Weights of a small GPT-style language model, trained from scratch on English Wikipedia.
Architecture: no position embeddings, biases, ALiBi.
MLP neurons of a small language model. Each row is named by its layer, matrix (up: input weights) and neuron, and shows model dimensions 16-143. Each number is 50 + 10 x the weight over its row's rms, rounded and kept within 0 to 99.
After each neuron's rows, "fires after" lists the tokens most often just before its 100 highest values on Wikipedia text that the model never trained on. A number after a token or word is its count.

L3.up515:59 60 49 55 44 56 53 38 35 52 56 46 54 39 54 58 52 38 59 48 39 42 52 40 51 46 54 34 38 54 34 62 52 79 54 40 44 48 43 59 61 50 40 50 43 35 51 22 52 62 66 34 44 52 61 54 54 37 61 48 36 64 41 41 42 64 55 53 29 53 44 83 78 47 52 51 46 52 52 51 42 62 28 47 68 52 41 69 55 54 37 69 54 50 60 56 52 42 58 68 42 49 48 40 59 38 47 53 42 43 44 40 42 49 22 65 44 45 48 65 58 49 45 58 50 56 50 62
fires after: " L" 23, " l" 13, " S" 11, "per" 6, "n" 5, "t" 5

L3.up691:35 69 35 48 56 49 58 54 62 41 44 44 58 41 47 46 67 54 48 69 57 50 62 57 69 50 68 41 48 75 52 53 48 39 30 60 47 40 54 49 57 56 34 45 55 53 44 63 64 56 47 41 39 50 68 32 60 42 56 53 50 47 50 50 49 54 52 51 44 69 46 57 61 61 56 66 69 55 51 40 41 64 56 52 58 51 29 41 37 54 62 39 53 49 58 41 55 66 47 54 49 62 48 56 55 43 61 52 40 60 41 61 49 59 64 34 41 50 66 65 54 38 43 55 42 51 52 40
fires after: "ce" 14, " f" 12, " gr" 8, " he" 7, "re" 6, " F" 5

L3.up273:49 37 48 63 50 54 61 53 43 43 52 41 63 50 60 66 39 44 57 47 55 51 39 44 57 33 35 56 38 51 62 39 29 55 51 34 51 58 49 49 59 65 48 54 63 61 42 63 38 31 55 48 62 57 50 54 47 61 49 56 41 67 53 47 55 51 36 53 38 42 60 50 43 27 69 42 53 41 51 35 43 53 40 60 40 63 59 41 65 41 41 31 57 52 49 46 57 45 58 60 49 36 50 58 54 41 70 51 59 47 45 48 46 44 57 47 56 43 52 45 42 60 50 37 79 71 62 48
fires after: " con" 25, " Con" 17, "c" 15, "if" 10, "on" 8, "ep" 6

L3.up165:54 50 39 45 44 37 62 35 58 45 43 50 49 50 66 39 48 36 71 61 43 56 68 41 53 30 50 53 54 44 44 45 56 63 52 41 45 58 56 52 50 39 57 57 64 46 54 59 50 58 43 53 26 68 57 52 55 60 44 35 44 41 47 55 42 68 42 57 51 52 71 52 36 34 59 48 53 59 37 50 52 50 38 60 43 46 45 81 59 41 62 76 45 58 38 39 64 38 56 58 61 44 56 37 59 40 63 44 51 47 38 33 37 51 41 53 66 51 30 56 71 57 40 53 58 60 58 42
fires after: " C" 14, " w" 11, " l" 11, "t" 7, " T" 6, " H" 5

L3.up687:57 51 53 48 59 62 42 50 32 25 61 45 42 58 62 45 38 51 28 51 42 60 53 57 51 58 44 56 55 67 55 61 62 53 54 55 58 51 41 31 53 52 52 60 54 33 52 48 45 40 44 67 39 55 42 41 42 68 50 53 44 29 51 35 54 36 57 46 42 43 53 49 72 58 46 37 51 36 60 72 40 39 68 63 42 58 54 60 49 41 50 46 52 67 60 53 59 62 42 54 53 59 61 47 43 60 49 58 56 53 55 43 59 31 53 36 54 73 54 25 55 54 51 42 47 49 54 65
fires after: " c" 22, "c" 12, "S" 10, " p" 9, " C" 7, "p" 6

L3.up50:34 50 55 49 57 40 61 49 44 40 48 59 42 47 48 48 49 38 61 46 62 57 54 55 40 47 48 56 51 73 49 45 58 55 59 65 39 42 44 49 49 54 31 65 62 47 72 71 60 48 34 53 69 38 33 60 38 49 46 54 24 59 52 35 42 50 59 48 61 55 49 48 46 53 44 58 53 53 37 44 36 48 57 65 58 44 58 58 55 34 31 52 49 66 51 53 56 65 65 61 36 45 33 42 29 37 35 44 62 59 44 53 47 56 40 54 40 48 50 43 60 32 49 42 39 66 58 32
fires after: " off" 23, " (" 9, " in" 7, "2" 7, "il" 6

L3.up186:45 45 56 34 65 56 63 61 52 46 47 68 50 51 54 62 53 52 48 42 46 47 35 38 57 31 48 63 50 63 52 36 70 41 47 56 34 49 44 61 42 47 50 45 59 56 36 64 23 61 46 49 52 65 70 28 51 58 65 51 63 44 28 57 49 37 50 39 48 57 64 43 66 54 62 50 73 54 55 37 41 38 48 47 31 69 56 69 51 48 57 50 63 53 62 54 61 44 54 42 57 55 35 50 37 56 47 66 53 56 52 42 53 51 53 52 35 60 31 36 65 67 32 54 55 31 38 51
fires after: " t" 20, " p" 15, " P" 9, "ign" 7, " T" 4

L3.up696:53 51 38 49 48 54 56 48 45 42 59 44 38 32 49 51 40 65 60 53 51 50 40 46 54 52 47 64 41 39 40 43 49 55 64 42 57 68 52 35 55 60 35 68 62 54 60 54 59 54 53 55 53 54 52 58 48 62 23 42 55 37 62 42 46 58 60 47 47 41 50 56 46 54 33 56 37 36 39 36 68 55 46 44 50 50 50 61 77 48 43 53 43 64 51 55 51 50 63 36 70 62 25 68 62 47 70 57 68 67 60 46 38 55 61 34 50 47 52 47 69 46 43 54 32 49 44 33
fires after: "t" 15, " Ph" 15, " c" 14, " the" 8, " C" 7, " at" 5

L3.up223:50 48 50 60 55 56 63 77 67 48 41 69 40 57 51 57 33 49 39 55 37 56 57 61 44 60 60 42 46 66 55 57 41 54 42 47 42 41 41 38 43 50 58 57 52 51 71 50 16 58 45 51 33 54 56 62 48 43 63 54 46 59 50 56 56 59 60 60 28 47 59 54 58 61 42 50 52 36 43 66 50 56 55 44 36 29 51 43 32 31 51 37 61 53 56 56 58 59 50 42 57 56 51 49 60 64 46 46 62 60 61 25 39 66 37 44 60 31 67 43 41 50 56 56 55 48 42 61
fires after: " c" 42, "c" 20, " C" 12, "C" 8, "ec" 4, " th" 4

L3.up126:52 45 24 38 59 56 47 50 37 39 51 50 41 32 54 51 37 45 40 58 45 44 55 50 65 60 27 53 62 78 46 50 39 50 42 49 64 47 46 61 57 49 50 48 54 57 69 63 52 41 47 64 32 47 54 48 40 43 59 65 40 62 50 41 62 58 49 47 36 57 54 50 45 65 29 51 56 44 52 50 48 34 55 43 25 39 35 38 66 48 43 53 40 59 63 38 48 47 60 52 54 50 49 61 62 43 56 54 46 39 79 52 53 43 50 45 34 40 62 48 47 42 56 39 41 50 49 46
fires after: " c" 44, " a" 19, "c" 13, "C" 5, " C" 5

L3.up244:37 58 41 59 58 43 49 41 67 38 46 47 45 42 34 57 41 47 42 47 60 42 49 39 57 62 53 37 69 53 44 42 35 43 60 60 46 55 43 59 61 45 43 56 54 40 26 40 59 44 37 44 23 46 60 47 59 37 52 55 48 44 55 57 73 47 36 58 48 53 52 37 68 55 66 63 41 49 42 28 56 45 49 55 69 44 57 63 60 52 52 49 69 46 39 43 50 39 36 52 32 63 29 59 51 45 40 57 54 72 49 44 63 69 32 54 47 50 46 53 54 40 41 42 50 57 56 49
fires after: "il" 19, "or" 10, "n" 10, "on" 9, "ill" 6, "om" 5

L3.up81:48 42 40 31 42 57 51 44 34 51 50 46 52 61 49 40 61 47 52 33 74 43 41 62 49 38 65 47 61 48 49 44 52 54 54 66 56 61 39 45 43 30 46 45 41 49 50 64 53 49 52 25 39 80 39 41 43 55 59 57 46 30 51 61 45 46 61 37 48 40 59 57 63 52 43 37 54 52 60 50 38 28 44 45 42 41 71 50 59 53 73 46 45 56 54 58 51 56 45 57 50 56 38 60 39 56 46 60 58 73 57 46 61 49 34 37 39 52 56 59 53 56 65 52 41 48 40 46
fires after: "ap" 20, " P" 14, " p" 9, "p" 8, " Rep" 6

L3.up6:50 45 59 28 57 53 48 57 51 60 46 47 45 55 57 45 53 53 56 55 33 43 54 58 59 46 39 58 39 42 63 69 39 57 43 43 42 40 52 41 35 39 66 38 59 35 43 39 61 59 61 60 50 36 42 44 47 30 54 40 72 48 49 56 49 50 44 50 39 36 27 45 64 53 55 44 41 42 36 49 42 56 49 44 42 38 48 49 69 43 39 32 53 48 39 39 37 55 53 49 42 60 51 46 68 36 60 56 50 65 50 46 51 61 28 52 54 61 55 49 64 44 67 55 69 61 37 60
fires after: "t" 24, "ot" 17, " St" 14, " t" 7, " ev" 7, " W" 7

L3.up54:34 40 76 63 39 53 41 61 51 42 48 55 45 49 53 55 42 56 51 40 56 64 46 35 54 49 51 43 47 59 35 39 44 53 62 57 42 45 27 54 41 63 66 42 54 36 49 55 59 50 48 38 44 48 42 50 58 36 67 52 47 24 54 43 37 51 54 71 40 33 61 51 62 44 49 58 53 43 42 54 58 50 34 50 38 52 44 54 39 37 67 41 47 37 46 67 69 68 50 43 57 43 48 37 60 53 56 41 45 47 71 60 44 42 44 70 42 48 38 47 65 54 38 69 59 58 47 47
fires after: " to" 24, "2" 14, " con" 10, " t" 9, "ith" 6

L3.up106:45 79 42 49 55 36 42 57 42 50 59 47 46 49 55 76 50 51 54 55 45 53 42 64 33 51 51 48 51 37 55 36 60 58 53 58 43 49 39 44 65 52 68 60 61 58 45 33 48 55 32 49 41 59 53 63 38 49 43 52 63 41 49 54 51 50 36 36 44 42 30 51 44 33 71 40 56 66 57 60 56 44 58 55 55 69 59 50 46 23 43 36 43 60 61 44 54 63 44 39 62 55 49 57 40 56 46 50 48 45 42 46 53 67 42 63 56 51 36 33 67 38 57 49 59 49 53 55
fires after: " in" 20, " qu" 13, " In" 10, "S" 9, " v" 6

L3.up516:45 48 46 42 62 42 58 72 71 31 45 41 43 54 53 41 51 46 51 66 42 49 48 32 56 53 49 46 46 51 51 66 51 71 58 59 50 52 52 40 52 46 65 58 56 30 46 60 58 50 34 59 63 53 58 44 42 34 62 44 50 46 66 48 62 41 51 52 49 49 61 59 57 54 35 43 55 65 55 64 50 38 43 51 41 38 42 47 43 55 52 50 46 48 38 48 51 59 32 53 39 37 67 13 50 43 53 31 62 48 24 38 49 41 28 47 52 47 47 59 53 52 60 51 64 72 44 57
fires after: "2" 48, " t" 13, " l" 8, "t" 8, " L" 5

L3.up46:52 41 40 46 40 42 32 56 61 41 70 45 56 41 41 63 65 51 49 48 61 57 53 69 59 44 66 52 47 58 63 43 62 55 41 37 25 57 40 61 49 50 58 50 53 40 34 61 45 63 33 59 34 36 61 53 39 37 44 37 56 67 41 45 48 50 73 36 35 30 43 61 60 47 56 65 51 50 37 46 56 58 56 58 71 71 57 57 49 31 61 53 67 48 41 58 59 50 40 44 39 48 47 58 56 40 51 82 55 49 51 72 56 74 49 57 50 51 41 47 39 42 60 65 40 53 52 38
fires after: "ill" 25, " J" 20, "av" 10, "om" 4, "ep" 4, " Th" 4

L3.up30:39 54 47 39 50 42 54 45 55 37 58 49 59 54 45 53 58 35 46 62 40 55 53 36 51 51 57 56 33 70 68 51 47 64 51 54 48 40 60 45 41 53 45 48 50 45 46 58 30 48 54 47 54 45 62 42 64 68 57 63 55 19 49 50 43 36 42 43 55 50 65 42 48 46 49 53 62 38 57 36 60 55 51 37 53 39 51 61 54 54 62 48 57 37 44 28 67 55 55 31 45 48 45 59 51 36 69 50 34 36 47 42 49 64 33 60 61 46 56 54 49 47 43 31 59 56 43 53
fires after: " cont" 35, " rel" 15, " f" 8, "t" 6, " F" 6, " d" 6

L3.up670:38 41 50 61 56 65 57 55 31 44 56 49 36 52 51 47 67 48 44 37 64 54 55 54 46 67 64 38 37 42 47 44 62 64 41 48 34 48 72 45 52 40 47 44 47 56 55 36 60 50 45 56 49 43 53 53 57 30 40 52 68 35 43 57 41 53 57 70 36 37 61 60 65 65 60 47 61 56 40 38 31 67 41 51 59 70 43 57 58 60 46 59 39 34 36 47 50 58 58 58 52 39 57 44 52 49 57 42 51 54 41 48 47 64 66 56 44 53 71 48 67 61 43 46 65 61 45 41
fires after: " L" 41, " l" 17, "L" 13, "at" 4

L3.up341:66 62 63 40 46 45 65 56 52 67 43 53 41 39 49 50 39 56 65 54 47 47 56 40 63 36 63 44 43 64 50 51 59 65 45 41 52 47 44 52 26 58 52 49 68 49 32 45 57 75 60 61 51 53 43 72 42 63 45 46 48 47 47 50 56 43 52 44 56 42 64 63 67 38 39 50 33 49 28 44 43 54 68 51 47 50 42 63 39 46 59 30 59 51 45 41 50 48 40 40 52 46 59 57 49 48 72 50 51 46 49 59 60 51 61 45 39 53 59 32 35 30 55 63 52 43 53 58
fires after: " W" 25, "w" 20, " King" 11, " T" 8, " J" 5, " St" 5

L3.up220:47 45 69 59 42 60 52 58 58 51 51 44 43 51 31 28 49 59 52 51 59 45 59 61 60 28 36 52 57 38 43 50 64 52 36 64 55 39 33 51 50 50 56 57 36 55 57 55 61 42 59 52 50 33 45 66 48 33 44 54 34 59 55 36 44 35 57 62 66 56 63 51 45 40 70 50 49 43 53 37 45 36 45 54 61 56 36 44 66 53 59 44 48 62 50 57 36 42 54 60 53 57 53 39 53 54 64 64 46 72 37 68 65 41 39 48 27 37 54 51 71 52 56 54 58 67 56 50
fires after: " in" 41, "1" 28, " " 14, " In" 7, "2" 5

L3.up392:45 58 45 62 41 50 65 49 47 40 49 51 51 40 70 39 46 60 68 36 34 46 71 47 46 47 36 50 52 53 37 57 58 50 50 46 46 69 38 38 31 57 55 51 48 41 38 38 49 32 53 54 52 48 39 46 55 34 36 40 52 57 55 58 52 56 53 45 30 54 43 53 41 69 51 57 50 54 29 36 37 41 58 47 42 62 45 58 74 56 59 60 51 31 53 56 54 51 49 58 45 49 62 43 58 58 48 45 40 67 73 47 48 57 41 40 65 53 52 55 64 38 46 61 56 50 58 56
fires after: "il" 22, "ov" 11, " pl" 6, " Cl" 5, "x" 5, "it" 5